python train.py --d_mlp=1536 --activation="tanh_gelu" --norm_place="pre" --tie_embeddings=false --parallel_block=true --init_std_qkv=0.0326 --optimizer="muon_variant" --lr_mult_qkv=0.4 --decay_fraction=0.922 --batch_tokens=[32768, 65536, 98304] --doc_mask=true --train_tokens=657300000
MLP neurons of a small language model. Each row is named by its layer, matrix (up: input weights) and neuron, and shows model dimensions 0-127. Each number is 128 + 24 x the weight over its row's rms, rounded and kept within 0 to 255.
After each neuron's rows, "fires on" lists the tokens most often at its 100 highest values on Wikipedia text that the model never trained on.

L11.up1002 [159 112 126 105 108 100 113 102 147 125  85 111 121 121 114 126 133 129 127 141 120 146 103  88  52  88 141 134  94 152 136 139 141 129 114 128 123 103 104 184 170 139 103  73 184  99 139 126 154 117 116  87 145 131 110 134 104 121 117 136 144 111 105 144 148 115 122 111 141 158 123 147 116 140 117 146  99 136 167 148 141 144 132 107 125 154 147 122 165 103 109 121 139 118 113 115 126  94 125 137 130 126  82 111 100  97 142 135 132 104 110 130 129 148 104  97  68 103  90 113 120 123 153 102 142 159 101 155]
fires on: " |", "2", "i", "0", " a", " "

L2.up285 [104 130 120 167 118  87 114 131 116 132 147  80 101 121 130 135 155 142  97 135 184 175 137 115 115 103 113 120 136 116 131  79 146 146  91 137 125 145 139 170 136 139 206 170 130 172 168 145 145 167 142 105 105 116  63  98 117 130 154 137 156 115 127 116 171  70 119 166 117 136 111 149 124 149 144 118 149 121 136 123 107 155 108 121 126 136 105 106 129 145 125 119 126 117 114 106 160 109 143 134 133  96 133 142 150 103 106 130 162 142 118 115 153 101 141  98 137 133  95  97 118 127 155 128 136 142 155  87]
fires on: ")", " |", ".", "),", " star", "\n"

L11.up578 [140 115 160 142 119 156 137 130 123 123  98 141 113 182 161 169 129 116 143 108 129 153 165  53 115 153  98 129 166 107 111 101 110 126 106 149 170 102 124 125 112 116 146 114 134  79 118 133 130 154 134 130 149 147 124 128 138 117 148 106 135 117 142 119 152 167 102 172 127 141 157 100 154  83 114 145 151 147 137 159 161 138 166 176 117 113 120  84 157  95 149 117 140 124  95 128 140  86 120 152 140 137 147 116  81 104 126 140 131 141 152 111 126 150 155 145 116 120 157 140 141 116 142 146 142 141 145 146]
fires on: " dep", " inter", " trans", " Trans", "7", " re"

L11.up152 [128 121 159 130 164  91 135 178  81 118 117 150 144 181 148 107 125 158 120 159  83  82 109 133 107 178 148 128 159 162 138 136 147 163 124 134  93 118 135 120 117 137 150 139 192 135 152 128 139  94 135 121 154 184 124  87 129 155 147 113 109 109 129 181 101 112 140 151 108 203 123 137 120 117  56 186 111  97 162 157 141 138 114 111 129 164 168 158 135 123 149 158  95 136 133 106 108 110 131 116 165 102  91  89 122 122 143 127 121 137 100 145 144 153 126 142 133 113 137 160 140 151 116  94 120 124 151 138]
fires on: "i", " cont", " oper", " the", "o", " Italy"

L6.up619 [106 141 142 129  98 115 119 131 153 118 111 106  98 138 182 149 139 117 120 146 100 128 122 147 125 130 149  96 163 136 144 160 126 116 146 130  96 108 169 119 167  74 142 115 126  87 169 142  72 150 136 109  90 130 154 115  82 146 147 120 134 130 152 127 123 114 137 155 115 159 118 123 130 118 128 150 177 145 146 136 151 106 102 146 149 135 143 112 146 140 123 145 106 147 138 164 136 154 133  86 123 111 137 160 149 115 122  86 165 155 155 119 119 114 151 161 131  89  90 142 119 143 159 159 152 149 136 126]
fires on: " by", " from", " with", " of", " at"

L2.up1033 [121 121 129 112 131  64  96 114 135 122  95 162 127 124 129 118  96 108 119 117  57  89 143 145 131 123 133 129 134 122 164 162 107 134 183 159 100  99 110 131 137 118 133 119 130  95 120 155 124 132  71 121  71 108 115 117 134 122  90 127 132 144  89 127 132 109 135 137 144 140 112 120 118  77 145 133 131 141  66 133  99 185  91 139 164 137 109 153 134 142 124 131 114  99 142 118 109 155 143 120 132 131 111 135  99 128 132 114 143 126 152 122 134 109 146 183 120 106 134 146 117 108 144 102 150 132 155 167]
fires on: ":", " opp"

L11.up1070 [106 153 171 128 119 145 123 104 157 134 125 128 140 139 145 131 153 119 130 117 108 109 102  95 125 112 142  97 116 117 113 140 138 165 141 145 130 140 136 124 195 109  99 131 135 115 115 115 116 110  86 138 150 164 142 155 153 107 152  68 114  95 107 145 121 129 131 148 151 177 126 138  88 104 112 132 130 121 170 154  88 126 127 121  99 155 164 155 107 112 165 162  92 117 126 135 168 123 120 110 105 133 108 131 121 120 151 128 116 107 101 103 134 132 124 125 116 118 104 151 129 145 113  82 144 128 199 141]
fires on: " to", "o", " more"

L2.up205 [138 132 143 136 157  92 140 124 159 118  86 153 174 131 132 111 110  86 150 138  85 124 144 117 132 153 160 122 130 144  91 166  92 157  82 118 157 121 136 136 126 154 128 131 114 190 130 126 141 117 117 163 147 100  72 130 127 127  76  94 118 167  76 101 160 129 139 146 126 133 106 149 136 129 121  95 156  99 111 137  92 163  97 127 153 128 114 156 151 144 144 145 153 120 155 116  84 117 137 105 132 149 116 162 136 155 154 135 106 118 124  93 110 103 134 128 148 117 112 216  83 145 109 137 153 122 126 148]
fires on: " (", ":", " National"

L2.up518 [125  86 111  86 150 141 117  99  85  88 126  49  95 123 104 172 142 119 143 133 109 152 145 137 148 121 126 137 100 158 135 130 111 157  99 111 117 135 134 104 119 119 158 140 138 116 132 176 100 104 153 122  87  88 149 124 142 146 104 136 149 119 114 139 133 131 109 154 138 122 108 108 104 138  90 134 147  50 129 131  81 146 152 124 174 111 172 127 116 134 127 104 145 119 135 137 112 127 135  99 135 133  89 119 126 100 125 128 125 109 127 126  95 100 139 138 127 143 137  82 107  99 117 153 140 183 131 133]
fires on: ","

L2.up1118 [143  81 140 124 142 130  77  96 161 123 127 140 143 140 110 110 162  42 129 107 140 120 138 149  98 104 144 130 119 128  93 111 137  99 158 129 132 129 149 125 116 206 144 133 119 129 146 107 126 122  90 127 123 119  88 135 144 153  79 122 120 117 147 157 175 146 110 153 128  96 146 130 113  98 123 165 132 148 130 131  94 148 118 123 107 152  98 104 151 132 143  95 151 106 122  91 126  94 168 110 135 146 139 135 117 160 160 158 161  94 112  96 111 162 124 122  99 154 122 168 115 124 103 153 104 103 130 134]
fires on: ",", ":", " (", " when"

L11.up639 [160 136  88  83 114 158 125 113 111 129 175  44 122 143 136 104  92  83 128 155 127 143 134 125 134 144 148 108 128 106 126  94  81 131 180 134 164 135 133 131  81 124 123 145  92 168 140 134 125 126 151 110 103 144 128 107 139 166 106 109 122 116 164 128 157 114 127 117 185 100 129 142 134 124 139 142  89 109  94  97 130 139 124  92 130 133  88 115 110 134 167 107 106 130  89 110 117 135 109 121 153 137 121 149 139 155 138 102 121 129 101  85  96 147  90 147 144 151 119 126 160  97 104  94 138 157 124 155]
fires on: " and", ":", " &", " a", " /", " or"

L11.up337 [113 134 138 101 119 154 138  91 131 162 141 114 118 130 106 112 106 133 104 140 155 127 115 136 109 142 111 115  96 141 159 110 165 123 116 123 140  89 127 140  88 151 125 185 101 137 161 149 139 105 138 124  89 126 100 137 145 108  82  99 132 114 206 109 183 112 104 153 131 150 135 107 120 111 137 107 138 149 103 142  79 102 157 167 126 101 113 129 107  80 121 100 165 137 131 145 127 119 171 110 137 159 105 124 105 128 159  92 116 162 127 140 148 113 118  77 101 124 149 133 130 122 148  84 150 104  98 117]
fires on: " |", " to", " of", ";", " from"

L8.up1150 [118 104 106 161 149 164 107 159 159 134 151 106  67  75 145 132 107 117 111 125  93 148  78 131 114 113 132 123  78 126  96 149 147  97 121 107 161 118  93 132 132 130 175 136 183 114 144 177 111 121  90  87  99 153 116 108 140 135 112 128 139 144 125 125 159 111 118 121 105 127  87 115 121 141 127 117 161 125 108  94 154 114 112 134 130 122  88 122 159 104 128 138 106 122 113 138 116  90 114 183 143 106 104 120  99 119 120 112 123 115 110 135 149  89 142 154 119 108 125 146 130 101 127 150 106 102 118 147]
fires on: " ", "-", "t", " |"

L6.up1072 [109 107 132  95 197 154 108 147 160 132 141 110 154 132 135 107 105  96 133 141 167 156 161 109 154 136 126 130 128  82 111  86 144 110 161  84 111 158 147 124 109 147 169 119 112 125 102 131 123  95 135 106 153 118 125 195 101 144 156 131 104 151  93 138 133 154  96 134 106  96 141 138 118  90  89 179 130 140  84 138  96 100 132 133 142 153  97  74 161 164 116 138 122  93 124 141 129 105 127 123 116  89 128 108 145 118 144 128 105 153 131 112 170 147 163 129 108 168 137 119  99 153 130 106 132 116 123 151]
fires on: " and", " to", ":", " of", "a", ";"

L11.up1101 [161 120 120 120 104 165 133  83 135 136 122 153 137 132 109 152 171 111 135 155 128  91 123 138 142 122 137 107 121 112 120 115  78  80 166 124 138 115  97 121 116 104 106 131 173 137 144 124 134  86 135 119 123 127  89 125 167 166 151  90 132 112 159 124 140 165 139 120 122 131  75 120 134 103 120 136 116 117 116 134 132 141 146 128 101 143  71  96 147  87 138 120 115 123 154 144 121  90 110 147 139 120 133 105  79 127 120 126 119 203 132  75 121 115 155 100 132  59 145 115  95  99 147  75 124 148 139 129]
fires on: ",", "en", "on"

L8.up754 [144 106 107 136 166 128 139 124  95 101 143 104 131 130 149 104 120  98 143 166 104 135 155 143 140  97 126 112 171 140 126 164 175 152 132 123 157 135 144 121 129 132 112 146 139 130 129 154  87 126 120 127 137 110 122  68 128 135 147 114 152 153 113 152 134  78 104 109 103 152 133 149 161 139 138  89 104 104 129 148 118 106  67 117 162  97 160 149 151 109 163 117  87 122 114 111 190 111 136 186 137 115 129 121 119 136 101 119 160 134 146 118 146 151 166  80 121 169 142 148 166 142 144 129 138 170  96 149]
fires on: " |", "ov", "0", "er", "1", "9"

L2.up1459 [142  39 135 124 103 124  93 114 178 109 128 152 106 152 113 138 161 133 144 134 116 151 120 110 121 158  84 180 107 132 169 118 121 143 122 103 149 136 149 127 186 161 118 173 139 121 128  78  99 145 169 137 136  81 115 147 132 128  79 150 124 106 108 128 161 142 157 144 147 102 139 127 132 126 149 153 110 160 120 145  51 149  66 113 115 112  97 109 156 131 149 192 135 191 148 152 123 103 118 125 111 139 131 101 111  95 130 111 120 104 127 135 133 101  89 164 114 105  96 103 162 156 128 134 162 124 124 122]
fires on: ",", "–", " act"

L11.up1234 [ 89 141 161 140 126  90 117 114 142 134 142 140 111 132 163 204 123 131 137 149 124 153 127 142 118 141 120 121 119 151  64 130 132 113 151 108 164 133 146 137  99 152 114  99 127 162 135 104 106 129  98 116 105 125 109 118 126 143 147  85 137 152 115  76 108  67 100 131 130 100 124 150 153 139 170 132 157 160 110 166 117 136 152 101 124  94 139 153 145 155 121 124 100 107 138 180 128 103 139  89 103  89  70 107 174  91 115 146  97  97  80 112 102 161 130 171 144 146 133 165 114 154 135 122 125 121 114 154]
fires on: " of", " R", " ", ","

L6.up1414 [101 150 108  86 121 120 115 125 157 121 133  71 114 131 138 141 198 126 132  91 138  92 136 138 110 134 117 117 190 123 141  78 122 152 142 136 166 100 152 118 129 139 138 122 102 113 172 161 144 130 126 122 180 104 111 154  92 166 172 130 134  50 158 169 109 114 153 135 142 117 106  93 102  77 136 130 117 126 158 107 170  99 149 154 159 124 147  97  99 105 102 138 146 109 142 143 104 131 140 133 118 140  98 136 145 151 131  93 135 152 108 121 154 157  81 153 160  93 120 182 109 154 137 158 119 104  77 101]
fires on: "\n", "1", " by", " and", " to", " at"

L2.up1086 [ 81 146 130 158 115 143 115 161 151 111 112  88 111 149 115 143 156 145 139 105 112 113 124 159 163  87  91 122  90  85 109 152 121 136  95 150 152 118 138 142 129 134 135 115 139 151 109 134 115  95 165 167 111 107 107  95 106 105 161 130 126 100 135 116 151 108 160 147 109 102 106 137 155 157 125 142 127 179 109 120 146 140  93 154 126 130 141 133 128 132 142 141 148 120 146 116 139 119 127 117 136  68 116 124 167 108 116 153 140 122 106 149 125 137 126  71 164 135 132  93 131 170 111 147 117 147 115  91]
fires on: ".", " "

L6.up156 [111 115 157 130 141 161 127 106 101 173 115 127  87 145  83 142 147 130 138 129 116 154  90 101 112 116 108  92 112 117 153 114 142 122 155 144 129 149 144 109 125 140 142 122 116 117 167 115 120 153  97 110 137 105 152 100 149 104 118 149 131 132 131 122 142 123  86 110 123 139 164  59 138  73 160 114 172 141 156 113 124 114 141 170 150  77 130  94 121  91 132 117 127 157 137 126 116  92 160 138 121 155 124 152  91  72 115 145 120 122 134 139 129 152 150 143 112  99 124 139 129 128  99 126 165 110 146 135]
fires on: "v", " to", " of", ",", "t"

L11.up313 [124 111 146 131  83 132 137 125 107 142 110  75 113 145 130 122 153 113 122 115 120 128 159 133 140 125 140  71 106 136 138 135  89 100 132 133 120  77 146 154 149 107 148 153 138 146 154 132 170 124  98 153 129 106 144 134 165 134 150 115 133 103 124  98 114  60 116 121 174 178 146 165 119 125 120 146 119 105 130 135 139  97 106 162 103 134 101 151 113 169 157 139 125 116 108 126 120 147 171 127  92 123  99 143 157 151 113 201 181 162 148 142  85 130 115 106 140 155 110 122 116 144 125 140 107 110 171 117]
fires on: " ", "1", " ==", "==", "2", " ("

L6.up1194 [137 109  69 139 113 164 120 119  97  82 154  59 130 111 119 121 173 119 120  61 133  96 108 144  99 166 139  95 115 139  89 149 123 155 159 159 159 122 120 131 183 106 106 176 142 107 144  90 144 171 151 129  95 166 115 116 128 158 138 110 110 149 129 139 152 121 137 156  98 148 120 100 109 114 134  90 133 140 129 138 105 103 159 113 148 158 128 155 135 125 101 111 129 138 113 137 120 138 101 135 112 123 106 104 161 107 110 132 127 152 128 186 111 131 126 174 161 135 113  98  91 107 123 119 135 139 136 143]
fires on: ",", " from", " when", " to", " over", "clud"

L11.up1043 [137 116 130 110 141 143 134 109 141 117 137 133  83 131 121 105 151 159 149 125  90 200 100 103  93 145 158 145 114  99 158 121  85 143 109 161 103 134 137 168 147 126 133 118 117 106 121 111 136 103 101  99 115  88 125 156 164 101 144  82 117 168 103 183 137 152 149 134 114 136 137  71 119  78 143 118  97 114  85 131 140 111  77  95 109 130 159 139 156 145  94  66 141 135 127 114 140 135 108 102 122 134 113 130 123 144 138 134 107 139 167 133 105  73 100 110 136 140 101 117 121  86 157 150 150 133 107 127]
fires on: " a", " was", "s", " been", " an"

L11.up1233 [128 139 152 165  94 137 144 129 141 118 160 117 131 137 142 130 126 133 174  92 110 117 129 126 128  95 109 118 123 128 108 156 103 100 116 129 120 129 124 140 147 105 106 100  95 126 137 124 153 144 152 132 152 132 102 156 155 122  92 111 167 157 187 133 161 107  94 141 145 131 125 162 119 171  96 150 121 166  66 111 121 119 134 150 111 140  94 117 130 113 156 109  99 111 112 144 139 146 122 134 136  99 118 134 110 141 169 176 162 157 149 154 118 120 101  98  98 117  95 154 131 116 120 127  91  96 191 138]
fires on: " |", " ", "==", " ro", "″"

L6.up465 [127 143 132 151 129 148 103 131 160 185 150  87 145 138 138 119 150 133 136 142 159 114 152 124 143 146 107 112 115  88  82  98 138 140 117 117 116 155 162 143  97 115 154  91 127 145 140 149 117 112 123 148 150 141 137 131 164 147 158  97 133 142 146 169 133  95 136 132 153  95 138 164 137 159  97 166 150 126 138 123  76 115 128 123 129 143 103 100 156 165 181 108 150 115 137  97  91 107 106 144 104 111 110 120 175 163 118 145 107 122 100 119 148 123 144 135 162 152  91 118 112 129 149 120 118 157 131 130]
fires on: " of", "3", "5", ",", "7", " "

L2.up291 [121  69 125  89 153 141 120 132 148 150 126  98 112 124 139 151 156  94 120 138 126 159 115 137 110 120 131 164 112 175 130 108 116 174 124 135 112  98 128 119 141 116 121 122 159 118 127 160  75 132 160  72 133 132 129 124 117 157  98 134 136 129 104 117 134  99  81 144 117 133 121  96  88 104 130 132 108 219  79 127  78 148 153 146 138 128 143 120 147 118 152  84 156 213 157 131 112 135 137 120 124 111 137 118 107 112 138 119 136 152 173 169  92  97 185 141  95 150 150  97 184 105 101 168 151 134  99 117]
fires on: ","

L11.up1148 [133 141 134  85 122 130 121 134 118 163 115 120 139 124 163 161 172 114 156 121 135 113 149 130 149 140 106 149 137 127 133  87 119  93 137  87 113 133 108 111 150 134 140 110  99 139  56 171 114 143 134 152 112 134 158 159 123 149 119 157 131 138 148 137 156 159 109 137 125 107 147 141 134 123  64 161 165 160 130 125 154 127 134 122 153  99 141 134 119 114  92 130  89 145 165 137 138  69 142  62 117 109 166  82 113 128 136 125  96 124 115  99 118  78 119 133  93 157 120 113 106 153 106  66 123 143 142  91]
fires on: ",", " and", " E", ":", "\n"

L11.up1203 [114 143 126 144 172  97 154 135 111 146 121 135 115 198 152 138 141  98 120 111 124 131 130 144 165 160 104 137 129  75 143 129 140  98 117 112 146 167  99 137 132 127 115 118 128 105 180 162 123 140 140 137 136 101 133 108  65 182 121 113 131 137 122 176 119 153  67 102 158  74 164 103 116 140 114 176  89  88 114 127 143 158  97 120 146 109 145 128 137 142 122 125 130 107 125 113 118 132 158 111 117 114  78 100 129 143 118 119  94 128 147  99 150 129 110  94 147 104 146 139 120 146 131 131 150 151 172 133]
fires on: " and", ",", " or", " –", " |"

L6.up687 [148 176 135 145 153 112  90 132 165 158 117 104 116 140 120 142 149 118 107 158 116 137 158 154 153 144  98 111 149 154 146 110 151 112 197 122 143 113 137 131 146 166  77 114 164  93 146 133 115 135  86 126 150 139 119 121 129 141 149 145 154 133 138 132  87 132  81 146 137 107 149 141 145 148 127 154 102 104 154 113 144 128 103  72  87 127 171 168 115 166 143 136 130  99 112 121  85 119 131 111 127 172 153 124 142 129 133  89 110 150 133 107 103 105 131  27 113 158 130 101 136 132 132 121 126 165 134 126]
fires on: ",", " –", " —", "enn", " and", " |"

L6.up515 [124 101 104 108 149 133 117  89 114 100 156 155 114 135 156 113 118  83 160 189 109 143 107 135 122 139 128 159 111 166 154 115 145 150 120  93 102 119 118 145 191 146 136 130  75 145 146  99 159 132 158 176 150 164 139 161 127 135 121 116 129 165 115 200 122 150 153 117 133  94 142  90 128 127 132 140 144 125 177 111 145 125 133 139 121 115 179 136  91 168 131 126 101 119 142  89  89  66  86  86  99 144 120 112 136 146 139  98 130 131 145 148  99 109  95 111 126 144 125 132 132 110 111 131 146 120 115 105]
fires on: ",", " were", " is", " are", " was", " been"

L6.up117 [142 129 158 127 124 149 128  99 140 103 151 127 146 132 157 126 168 125 128 141 141 107 155  97 130 110 131 135 144 153 134 163 110 151 130 119 121  98 129 126 131  86 115 135 170 134 120 160 118 119 125 118 100 123 144 131 129 107 198 106 115  82 138 155 122 156 150 115 124 166 127  89 115 103 118 191 143 121 103 144 113 137  79 122 105 120 123 144 151 109 148 162 123 134 101 110 191 115 136 134 162  98 118  94 112 106 138 119  87 119 140 151 108 113 123 148 145 111 172 121 120 137 118 103  92 129 143 168]
fires on: "0", " a", " to", " an", "|", "u"

L11.up71 [121  98 147 172  91 129 100 164 148  78 152 101 132  93 144 158 130 151 137  90  88 146 151  99  68 103 127 111 107 146 108 127 108 133 156 132 125  97 126 168 134 135 130 114 134 134  93 127 113 136 136  92  98 152 126 134 131 147 102 122 122  97  91 111 174 106 113 122 106 114  87 175 146 131 135 158 125 147 109 128 134 124 107 149 115 133 149 127 145 107 125 135 106 115 126  69 152 113 152 185 143 113 114 141 146 127 123 151 138 129 115 168 146  93 151 104  83 124 110  82 116 139 127 127 133 124 132 117]
fires on: " ", " |", ".", "4", "2"

L6.up1256 [128 126 142 129 130 131  73 121 119 138 121 126  83 108 167 138 142 141 140 132  97 142 119  93 123 119  99 155 115 101 146 148 124 115 112 146 168 163 118 120  99 123  96 114 135 156 111 146 127 129 130 127 169 125 123 153 149 175 119 130 112 158 185 105 138 142 119 159 108 146 119 127 151 149 143 103 171  99 131 147 141 123 124 142 129 171 145  98 127 111 107 134 107 154  95 151 105 155 114 132 122 125 144 123 141 111 136 128  89 129 135 159 153 108  90 133 126 109  97  62 142 105 125 125 134 132 135 144]
fires on: "\n", "up", "===", " from", "les"

L6.up1049 [ 49 143 121 133 110 129 141 108 125 135 132 123 146 128 106 129 145 103 131  81  99  63 128 110 153 134 128 126 160 161 117 106 194 122  81 117 111 142 169 125 115 110 132 138 102 128 120 111 110 176 124 123 142 148 141 100 123  88 126 113 161 137 135 108 118 125 130  93 133 138  90 143 129 174 126  95 102 153 131  91 115 100  82 146 110 138 120 120 112 145 113 132 106 140  99 126 150 131 153 152 130 150 167 132 133 152 151 122 108  98 122 132 121 163 200 113 143 187 128 122 118 101 122 157 144 132  99 182]
fires on: "ov", "ers", "er", "N", ":", " have"

L11.up1187 [115 134 110 110 153 155 130  94 124 126 135 105 132 121 111 128 107 168 106 109 134 114 120 134 131 120 105 152 121  99 154  99  94 104 157 114 139 109 110 127 110 134 130 165 102 144 137 124  80 168 129 112  97 153 140 147 154 152 134 119 133 110 117 115  97  96 155  98 136 118 138 137 134 142 136 166 112 126 106 160 128 135 113  69 141 133 130 135 126 132 139 116 105  95 143  92 129 118 129  98 135 119  87 155 110 141 131 120 111 122 156 156 129 123 110 176 157 131 132 119 117  81 123 149  86 118 151 134]
fires on: ",", " and", ":"

L2.up861 [ 99 131 128 120 153 126 153 138 117 167 135 178 103 163 162 158 149  96 107  43 130 131 146 114 154  87 126 105  79 112 129  93  90 185 106 173 124 149  97 122 109 142 128 143 157 125 137 127 134 103 166 209 120 127 133 109 131  92 129 129 159 117 153 112 117 119 128 123  93 141 103 126 121  97 132  93 133 115 100 101 109  96 137 129 192 109 110 177  88 101 124 153 155  82 165 116 143 110 147 120 110  75 132 140 119 145 132 140 162 114 130  92 107 134 135 132 134 141 152 108 157 138 128 103 121 156 131 165]
fires on: " Kn", " Sm", " kn", " Sl", " sl", " sk"

L6.up799 [132 116 180 131 188 134 149 141 137 107  60 119  82 186 162 126 153 111 118 115 149 133 145 101 113 154 126 159 140  97  90  97 117 131 125 100 137 106 143 157 131 153 123 122  96 159  76 134 174 136 157 145 125 128 106 114 141 134 107 163 127 139  78 143 117 156 124 150 105 120 133 139 116  92  99 153 127 135  92 135 158 125 118 187 131  90 124 166 153  98 152 134 140 154 184  52  94 128 136  99 109 109 150  92 129 122 138 180 109 140 109 121 139 129 182 123 125  88 105 156 102 121 153 118 135 135 141 143]
fires on: "\n", ",", "ph", ";", "i", "ele"

L6.up1346 [132  78  85 149 178 141 138 101  56  58 121 130 115 118 114 125 136 116 103 125 147 113 158 129 118 135 111 136 100 126 118 137 110 137 152 113 100 127 135 129 162 120 145  96 161 133 168 180 135 143 117 145 123 139 149 103 121 118 133  95 164  89 121 131 164 122 129 140 124 139 153 132 101 141 161 142 159 153  92 152 135 156 123 110 142  87 127 131 135 112 139 156 117 173 119 165 135 137 136 161 116 118 116  59 115 126 135 134 113 109 159 191 102 104 160 139 108 117 123 131 125  89 125 113 134 114 120 142]
fires on: ",", " also", " to", " that", " ag"

L11.up617 [132 138 149 114 101  95 113  89 103 149 133 136 120 126 112 168 104 159 138 144 146 129  79 131 105 159 167 123 123  93 132 136  65 131 141 147 111 134  99  93 105 172  98 109 134  96 131 123  85 119 126 121 151 109 131 158 136  87 128  97 116 109 165 100 106 144 165 101  95 130 131 129 134 153 189  99 134 151 128 125 131 140 117 103 148 107 111 134 111  73 137 104 109 116  97 118 123 141 158 128 100 152 142 135 118  95 129 130  97 147 104 129 113 140 101 134 102 134 111 113 154  91 160 135 119 144 139 116]
fires on: " ", "–", " un", "em", " qual", "ual"

L6.up503 [103  98 143 117 100 137  98 163 100 145 122 120 135 116  93 161 145 143 172 128 144 190  83  91  89 114 162 148 150 132 134 115 109 160 132 108 186 136 151 187  84 150  91 133 101 102 120 117 110 133 118 124 166  99 136 102 122 132 101 128 144 125 162 122 126 118 129 172 188 124 104 131 105 171 157 125 119 126 100 130  92 165 161 130 144 120 106 103 134 140 130 150 159 151 115 124  74 118 116 131 113 147 153  64 148 136 122 115 121 123 164  85 113 146 122  84  39 143  75 120 108 129 137 136 133 122 157 124]
fires on: " |", " \"", ".", "-", "em", "\""

L2.up130 [130  76  88 122 116 132 135  85 164 117 118  98 168 131 110 134 158  94 103 119 183 142 108 100 169  99  93 146 106 132 126 155 133 120 132 112 148 131  57 111 123 142 173 120 122 115 166 144  95 168 124 138 113 146 168 110 130 128 113 153 139 116 135 127 155 143 102 143  95 119 118 140 150 153 127 124 132 102 131 149 137 123 139  97 148 186 144 134 118 110 108 147 103 143 123 175 114 138 136 159 132 137 134 155 140 131 131 112 104 148 130  86 132 139 129 144 100 108 108 162  92 122 142 101 122 127 127  94]
fires on: " El", " Un", " el", "\n", " un", " qual"

L11.up264 [ 96 133 162  95 116 124 153 112 142 144 149 126 141 116 144 152 134 137 107 171 164 144 102 121 152 121 150 137 130 184 110 123 128 149 100 107 151 134 143 167 117 136  90 124 118 123 141 120 145 134 141 148 102 166 105  88 163 146  89 151 139 136 187 131 146 139 147 134 120 147 126 132 118 144 135 136 126 148 160 148 134  86 135 152 145 118 103 127 132  95 186 134 121 168 156  66 145 149 164  92 158 131 173 124 113 122 117 117 108 108 149 114 113 114 126 127 103 125 119 166 129 144 175 148 167 153 101 112]
fires on: " to", " of", " In", "man", "-"

L6.up743 [114 119 122 171  98 173 103 143 154 152 140  89 125 124 128 135  91 132 133 148 139 129 153 151 151 133 118 148 109 104  99 120 186  66 111  91 147 149 138 143 115 110 116 151 174 125 108 154 110 126  74 130 143 104 146 127 191 113 145 103 106 112 109 143 108 128 118 142 104  98 109 142 116 151 118 122 112 121  91 128 102 153 153 166 128 121 157 111 111 121 118 131 107 129 156 103  94 117 147 108 123 126 119  79 121 137 128 133  95 131 146 111  84 145 168 110  86 169 136 142 123 153 146 176  67 128 147 170]
fires on: " of", " to", " from", " \""

L6.up159 [ 89 115  88 148 150 147  95 157 109 136 134  35 119 137 144 159 124 124 158  91 140 160 136 135 126  39 179 121  74 135 125 130 113 120 106 101 134  93 162 124 103 108 108 117 157 116 190 134 103 139 118 161 139 132 131  78 205 124 133 117 135 170 114  72 117 145 131 155 151 176 112 152 132 113 114 128 104 155 133 118  90 162 165 165 125 103 113  93 148 120 116 136 125 131 129 105 115 144 122 128 170  65  99 134 155 143  64 139 109  92 132 114 142 140 145  88 106 142  81  81 123 102 104  94 146 138 129 139]
fires on: " |", "-", "\"", ":", "av", "P"

L11.up1346 [133 129 121 144 151 113 103 142  89 124 122  93 123 121 160 159  98 120 118 168 159 171 103 149 155 124 125 105 113 122  96 123 136  85 166 105 169 173 125 110  88 122 150  77 151 124 125 116 109  86 114 127 148 136 122 141 151 164 167 149 141 179  89  93 134 101 125  89 108 122 116 137  94 163 122 127 160 119 114 116 121 165 157 169  92 142 134 102 191 158 123 142 128 115 141 130 145 102 146 166 147 117 126  87 151 137 136 129 161 146 130 176 138 135 177 155 130 148 142 122  85 155 154 127  98 154  77 158]
fires on: ",", " of", " New", " in", " from", " to"

L6.up11 [118 104 129 125 126 124 104 109 137 134 128 138 118 131 113 150 182 130 118 127  92 104 145 125 116 151 103  97 122 121 209 148 128 131 127 107  82 142 159 111 168 130 135 138 110 141 162  84 137 110 136 160 162 144 141 105 111 134 152 109 140 153 128 148 131 147 110 168 100 110 102 114 118 120 108 144 139 136 168 148  87 119 150 161 121  67 122  99 150 145 162 146  67 103 104 145 114  95 162 154 163 110 143  97 161 187 135 112 139 168 114 111 133 136 162 161 119  96  76 115 138 154 146 128 131 142 120 142]
fires on: "-", " by", " of", " that", " "